Weights of a small transformer language model: 121M parameters, rotary positions.
MLP neurons of a small language model. Each row is named by its layer, matrix (down: output weights) and neuron, and shows model dimensions 144-239. Each number is 128 + 32 x the weight over its row's rms, rounded and kept within 0 to 255.
After each neuron's rows is what it responds to, as a language model described it from the Wikipedia text at the highest values.

L7.down2908 [146  92 100 122 169 120 105 167 111 148  81 145 134 124 177 114 105 101 131 153 152 118 115 114 194  90 109 202  76 107 139  77 185 106  93  98  45 110 105 117 134 154  93  88 145 164 141 146 127 140 118 121 149  85  93 145 122 133 144 112 136 100 102 166  99  80 152 142  83 160 153 138  75 194 146  68 155 150 156 173  78 155 108  98  80 157 134 129 169 131 110  96 127 122 116 122]
Description: Article and year digits

L7.down1287 [169 118 149  80  97 197 166 146 131 216  81  98 171 148  88 120 111 158  84 118 132 117 114 115 122 102 136  62 139 169 125 153  97 114 125 125 153  79  89 149 103 115 193 106 113 133 122 124 119 159  51 170 123  85 141 145 124 102 134  93 139 179 133 164 116 127 229 135 119  87 137 107 111 138  97 113  87 168 150 183  95 112  98 128 155 134 188 125 160 133  71 140 130  69  92 130]
Description: Mid-word and numeric fragments

L8.down1698 [ 90 150 110 189 122 168 164 150 176  99 144 174  83 167  87 132 168  99 127 148 140 130 184 110  95  85 144 147 153 104 123 117  83  91 164 108  98 107 176 154  84  81 144 121 116 183 124  64  86 113 134 117 115 138 104 116 168 108 118 111 107 110 123 129 115 127 120  99  85 167 137  13 143 187 133 134 181 118 117 164 157  98 124 141 114 109 179  27 118 112 127 130 126  50 152 116]
Description: Temporal boundary markers

L7.down2667 [ 79  97 128 113 152 102  92 144 177  52 153 100 187 133 113 138  72 136 182 114 145 121  95 127 126 114  98  86  98 118  77 127  66 103 141 110 143 114 129  86 146  96  64 128 146 192 155  85 125 122 123 125 166 105 173  98 147 141 175 124 182 137 121 159 158 106 148  97  90 113 128 184 128 159 117  63 112 137 119 150 132 104  70 133 105 181 128 153 110  99 116 135  95 133 100 165]
Description: Word-initial n/g pieces

L10.down1682 [123 132 154 158  99 136 120 145 202 151 163 118 103 186 180 145 118 113  90 135 156 173 112  67 158 115 128 102  77 114  59 144 126 140 185 122 142 120 118 120 149  64 146  89 158 138  96 193 143 125 140 167 206 145  91  93 136 145 134  82  98  95 130 131 122 162 117 112 116 120 119 140  98  66 143 107 131 125  85 120 179  90 112 148 108 143 116 148 138  83 123 158 106 140 149 161]
Description: Place-introducing prepositions

L10.down2293 [122 128  87 185 160 156 127 115  89 112 144 111 108 107 167 155 111 183 169 205 107 166 128 172 123 100 105  99 119 127 136 121 128 114 156 149 118  89  83 102 111 110 115 122 150 142 154 107 179  74 139 138 139 129 104 166 190 137 172  90 104  99 122  97 136  84  98 133 133 127 163  94 133 180  88 109 160 118 170 106 120 115 167 160 146  94 146 149  64 174 129 119 160 127 142 130]
Description: Statistics table cell ends

L10.down433 [ 76  94 107 144 160 158 131 171  90 180 113  99  83 158 121 150 135 133 196 115 100 186  91 100 154 109 143 126 203 112 125 106 149 104  99  50 136 146 136 140 106 131  96 138 129 172  87 190 100 157 131 158 108  92 128 132 153 151 141 102 137 195 133 133 136 155  99 131 115 112 122 120 166 112 131  84 139 128 115 126  49  93  87 131 140  98 138 150 105 144 119  93 104 112 164 111]
Description: Mid-token in tables and names

L7.down2246 [136 166 172 114 163  89 129 148  84 157 157 151 149 155 175 112 118 113 153 167 125 102 131 106 151  96 149 123 159 103 107 129 127 179 176 178 147 126 127 118 136  55 102 121 111  80 124 145 136  80  99 146 138 134  84 141 126 150 161 134 122  72 108  91 141 153 127 120 131 131 141 136 156  94 151 107 134 124 100 121 122  83 169 213 119 123  66  92 163  41 111 110 127 143 103 151]
Description: Stats table number cells

L8.down2882 [ 79 165 191 134 135 138 132 153 138 140 113 136 117  87 123 128 126 121 144  55  66  93 128 131 115 163 150 112 153 120 121 139  69 116 136  91 142 134 104 180 114  85 108 127 151 202 155 138 120  97  64 150 144  81  57 129 139 138 131 110  78 157 110 152 129 122 125 153 103 141 162 155 112 117 119 143 110 133  89 157 118 136  96  85 112 143 139  79 126  84 150 112 105 147 141  61]
Description: Table cells and word fragments

L10.down2369 [162 128 151 104 110 121 130 158 106 167 134  75  91 127 179  89 164 176  69 135 193 162 124  91 135 106 119 118 147 128 149 136 212  70 102 153 125 124 171 126 138 145 129 166 134 129  95 105 135 152 169 168 103  76 126 141 175 138 157 183  72 156 172  91 144 167 111 145  95 180 177 171 174 144 203  76 158 131 112 114 155 146 151 196 126 105 118 142  66 156 125 168 121 135 150 116]
Description: Determiner after verb/preposition

L8.down1300 [117 133 169 174 164 132 176  30 119 117 149 114 129 178 208 121 134 193 163 143 119 116 130 142 142 164 198 124 152 116 149 133 126 100 179 136 152 131 105 112 149 145 137  86 137 126 124 138 152 143  53 128 106 127 133 132 109  71 133 121  91 118 138 137 125 155 112 124 166 157 111 181 113 143 135  89 119 147 136 117 148 140 102  98 215 136 130 134 106 116 119 124 159 111 145  97]
Description: Mid-sentence definite article

L7.down1841 [112 103  73  84 140 137 157 111  99 119 152 134 120 110 149 139 137 145 111 106  73 141 104 103  87  79  44  97 115  81 100 126 144 154 126 174 184 154 148 103 130 110  94 163 121 137 110 189 170 134 121 100 134 137 131 150  83 113 133 107  77  72 135 180 155 113 183 167 159 135  99 161  98 153  91 103 160  86  85 103 127 102 129 128 131  90  81 123 153 111 188  89 121 147 102 165]
Description: Noun-complement prepositions

L10.down2958 [121 154 113  94  87 133 105 127 129 128 144 119 102 166 147 132 157 105 126 166 104 118 107  98  94 133 128 140  81 169 165 136 166 168 111 150 100 142 140 116  84  99  74 146  82 148 131  98 114 144 177 154 159  66  81 108  77 161 126 142 133 165 129  93 112 139  93 168 141 142  61 133 129 124 185 146 105 154  95 147 153 106  94 236 131 143 145 159 148 144 129 174  81 137 109 171]
Description: Clause-opening scene prepositions

L7.down2525 [122 131  89  81 115 127  96  95 182 115 166 113  84 146 180 113 186 144 114 133 138 149 232  96 115 122 196 164 131 127 169 139 121 118 106  99 119  84 128 109 106 117 148  76 129 106 102  83 162 136 113 126  78 116 136 141 143  80 159 120  62 139  60  69 115 128 154 133 141 154 185  62  89 119 119 139 145 120  71 114 118 117 100 113 137 117 157 136 143 136 203 139  93  62 145 166]
Description: Temporal "until" marker

L7.down2449 [115 128 132 138 183  80 135 147 182 139 186 178 129 167 138 139 102 123 184 183 145 168  47 116  91 122 183 121 125 131 105  99 177 167 171  65 111 153 103  78  84 150 178 131  71 117 109  82 132 139 125 103 104  83 119 123 132 147 138 117 113 124 122 105 110 128 117 113  97 135 116  93 117 109 117 108 111 166  86 138 164  82 120 128 141 121 107  80 102 151  97 127 122 130 148 104]
Description: Word-start fragments, table pipes

L8.down2779 [129 117 127 114  84 115 162  87 107 138 173 131 116 155  99 110  94 127  88 135 104 116 124 113 120 153 152 142 155 168 135 101 139 151 149 168 128 150 142 154 120 119  95 119 123 130 127 154 118 141 144 109 120  79 113  91 129 153 203 142 152 172  68 126 116  67  87 146  97 113 137 143 141 102 151 180 146 113 167 163 110 110 164 173 179 121 149 104 120  68 165 145 131  42 140 144]
Description: Place prepositions and unit slots

L7.down128 [110 137 131 144 163 171 113 181 128 105  92 131 124 138 163 107 150 122 150 124  96 111 108  91 166  95 110 140 115 125 118  63 150 138 120  96 182 121 117 102  92 148 129 118 132  66  96 138 117 143 135 182 111 179 109 184 168 138 141  71 129 149  87 113 144 108 134 117 110  99 111 144  90 117 116 144 153 136 148 169 135 126  97  65  39 141  89 138 145  57 166 104  73 143 107 146]
Description: Sports record dashes

L7.down542 [189 186 139 131 143 103 102 115 132 150 146  81 153 164 163 150 119 103 131 100  86 211 216 141 171 108 147  99 123 120 149  59 138 168 156 110 129 152 158  97 111 104 110 204 108 109  72 128 154 151 136 162 155  80 174  96 133 149 109 185 111 137 139 158 132 118 118 175 154 186 105 100 123 149  81 180  98 180 123 123  78 156  91 116 116 117 140  60  77  60 137 183 112 134 103 174]
Description: Word-completing final subword pieces

L8.down1513 [134  84  64 103 118 145 112  93  34 141  51  51 119  93 171 133 131 106 134 111  93 167 110 111 143  62  71  93  90 132 148 105  98 112 115 116 165 120 107 184 161 135  92  57 112 149 185 160 138 197 140 111 131 149 135 123 102 152 125 154 133  96 137 169 142 164 128 176  70  64 135 180  76 126 145 167 175  92  99  71 117  87 139 133 146 151 178 117 155 147 145 133 120  86 193  87]
Description: Sports table numeric cells

L8.down3016 [ 85 151 152 127 166 108 119 148  98 151 166 184 180 121  96 134 177 118 107  89 172 118  49 154 101  93 141 114  88  83 168 152 116 136 111  62 189 182 107 120  89 103 136 125 169 114 160  86 132 127 122 126 116 144 151 136 134 205 191 151 118 136  91  66 114 163  73 145  99 142 107 158 119 104 102  50 144 115 130 117 125 176  77 139 171 149 145 160 172 116 151 109 131  80 187 154]
Description: Foreign name letter fragments

L7.down2186 [135 137 206 142  99 103 175 131 118 141 170 105 116 134  70 127 101 107 182 131 155 121  66 127  86 157 103 109 178 180 136 100  79 205 171 166 173 111 123 149 158 144 112  95 144 109  98 165  83 111 117 222  99 106 139 177 124 154 167 100 132  86 169 145 116 104  90 124 103 106 167 101 117 134  75 154 117  72 106 139  83 101 172 180  67 136  99 189 181 136 118 135 131 127  96 133]
Description: Sports statistic numbers

L7.down1228 [110 102 163 106 157 102 158  88 103 110 129 151 101 129 155 152  92 129 120 145 108 135  67 160  68 178  91 131 158 172 131 104 128  86 111  92 177 133  98 132  91 157  86 139 173 146 187  64 167 110  94 150 215 127 173 185 168 117  80 112 157 181 142 124 176 109 192 155  97 147 149 149  77 155 147 144  74  93 123 159 143 159  92 112  86 135 122 122 157 128  89 117 143 149 170  80]
Description: Personal name completion

L8.down2897 [133 168 118 181  92 122  96 110 137 111 132  95 132 110 111 113 116 109 124 137 153 168 103 129 130  45 148 157  94 115 155 104 135 192 180 163 123 159 107 114 127 133 150 158 193  92 150 164 109 147 153 130 156 104  84 158 138 156 170 148 181 120 107 157  82 107 161  66 149 106 164 159 117  95  86 112 156 183 180  94  89 118 132 125  73 104 152 143 142 133 152 129  99 136 176 105]
Description: Numbers in stat tables

L8.down1271 [131 143 164 150 108  80 166 103 111  96 109 107 126 111 115 152 151 174 135 149 143 125  69 146 148 134 137 108 148  64 145 141 155 127 135 141 138  85  95 175 100 163 100 141 108 152 130  87 166 179 143 132  65  91 153 137 130 142  64 162  89 140 149 154 167 142  58 111 143 127 183 173 114 144 207 123  96 159 108 157  80 127 159 177 115 129 154 165  94  84 148  78 179  89 107 127]
Description: Mid-word pieces of foreign names

L7.down828 [136  99 120 183  85 133 105 136  82 133 164 162 119  82  77 113 138  91 159 145  61 127 143 164 121 140  97 150 102 131 162 174 123 140 140 151 163  67 157 100 182 130 106 163 127  97 203 149 136 147 110 135 142 129 131 110 135 123 183 111 122 122  92 137 157 130  93 136 104 125 163 116 121 156 129 167 124  99 188 166 138 174  88 145  62  75 136 138 110 131  96  87 105 167 164 145]
Description: Parenthesis after measurements

L10.down530 [145 122 185 123 107 184 127 114 140 111 151  55 154 138 128 134 150 106  87 122 122 132 120 144 141  97 141 126 117 136 127  72 100 198 168  46 156 159  90 101 151  78  85 120 155 118 132 110 107 143 174 119 185 155 174 138 148 140  90 115 156 102 157 225 132 125 143 149 153 135 149  99 175 119 140 138 163 164 123 185 132 168  59  94 130 116 144 125 131 153 113  98 127 136  67  99]
Description: Sports stats table separators

L8.down1438 [111 124 144 109 105 106 113 167 171 140 134 144 134 160 156  95  96 128 136  83 152 131  89  23 164 142  93 152 124 120 111 110  89 190 151  95 126 154 128 103 180 114 142 117 140 185 169 120 161  94 134 154 198 180 151 125  84  96 148  45 113 142 106 126 114 140 186 167  93 109 119 116 138 148 144 143 129 143 129 111 174 116 158 127 104 103 141 162 193 143 203 114 112  93 180 111]
Description: Mid-number digit tokens

L10.down236 [107 113 149 167 188 125 156 117 145 114 182 109 116  92 139 127 118 154 242 155 196  99 119 148 164  95  95 126 110 148 193 138 122 164 157 106  79  69 132 128  55 132 179 140 170 131 125 143 110 148  77 183 108 107 146 121 117 113 116  92 161  84 172 154 131  96  85 148 145 145 145 122 141 142 108 156  97 135 172  73 148 159  86 137 149 160  65 156 143 161  92 139 133 124 134 143]
Description: Japanese name endings

L8.down2409 [131 182 127 157 118 129 162 186 153 114  43 111 188 122 132 147 159 110 147 135 104 186  73  96 145 185  94 170 119 143  98 148  97 145 138 151 174 145 148 152  81 161 140 105 139  74 161 122 135  92 146 136 109 119 166 163 191 153  78 120 133 135 178 135  60 121  87  68 123 103 164 135 145 104 172 146 125 150 142 114 127  70 121 121  79 172 121 156 124  99 145 117 136 155 133 172]
Description: Word-initial prefix pieces

L10.down1012 [126 145 162 203 129 133  82 115 111 125 140 121  77 122  65 155 138  96 129 127 213 144 101 174 109  97 145 122 109 188 143 118 140 198 131 110 119 192 125 160 189  91 106 151 100 128 164 103  90 204 121  99 123 163 139 126 110  68 172  95 129 146 132 136 166 157  84 132  84 130 129 129 170 107 147  86  89 167 138 129 125 165  95 118  68 107 135 138 125 152 139 170 164  88 145  78]
Description: Capital N word-starts

L10.down2794 [ 99 114 107 164 121 127 185  91 111 134 129 136 139 167 111  41 141  78 113 133 174 167 125 119  97 120 144 133 122 110  94 109 109 150 138 119 168 158 108 105  76 124  78  74  77  98  90 156 116 109  50 170  73  86 107 141 137 131 131  88 127 141  53 202 146 176 161 125 166 126 155 128  85 116 116 156 130 130 103 108 154 145 176 118 110 143 105 223 120  97 208 157 164 105 152 216]
Description: After and name fragments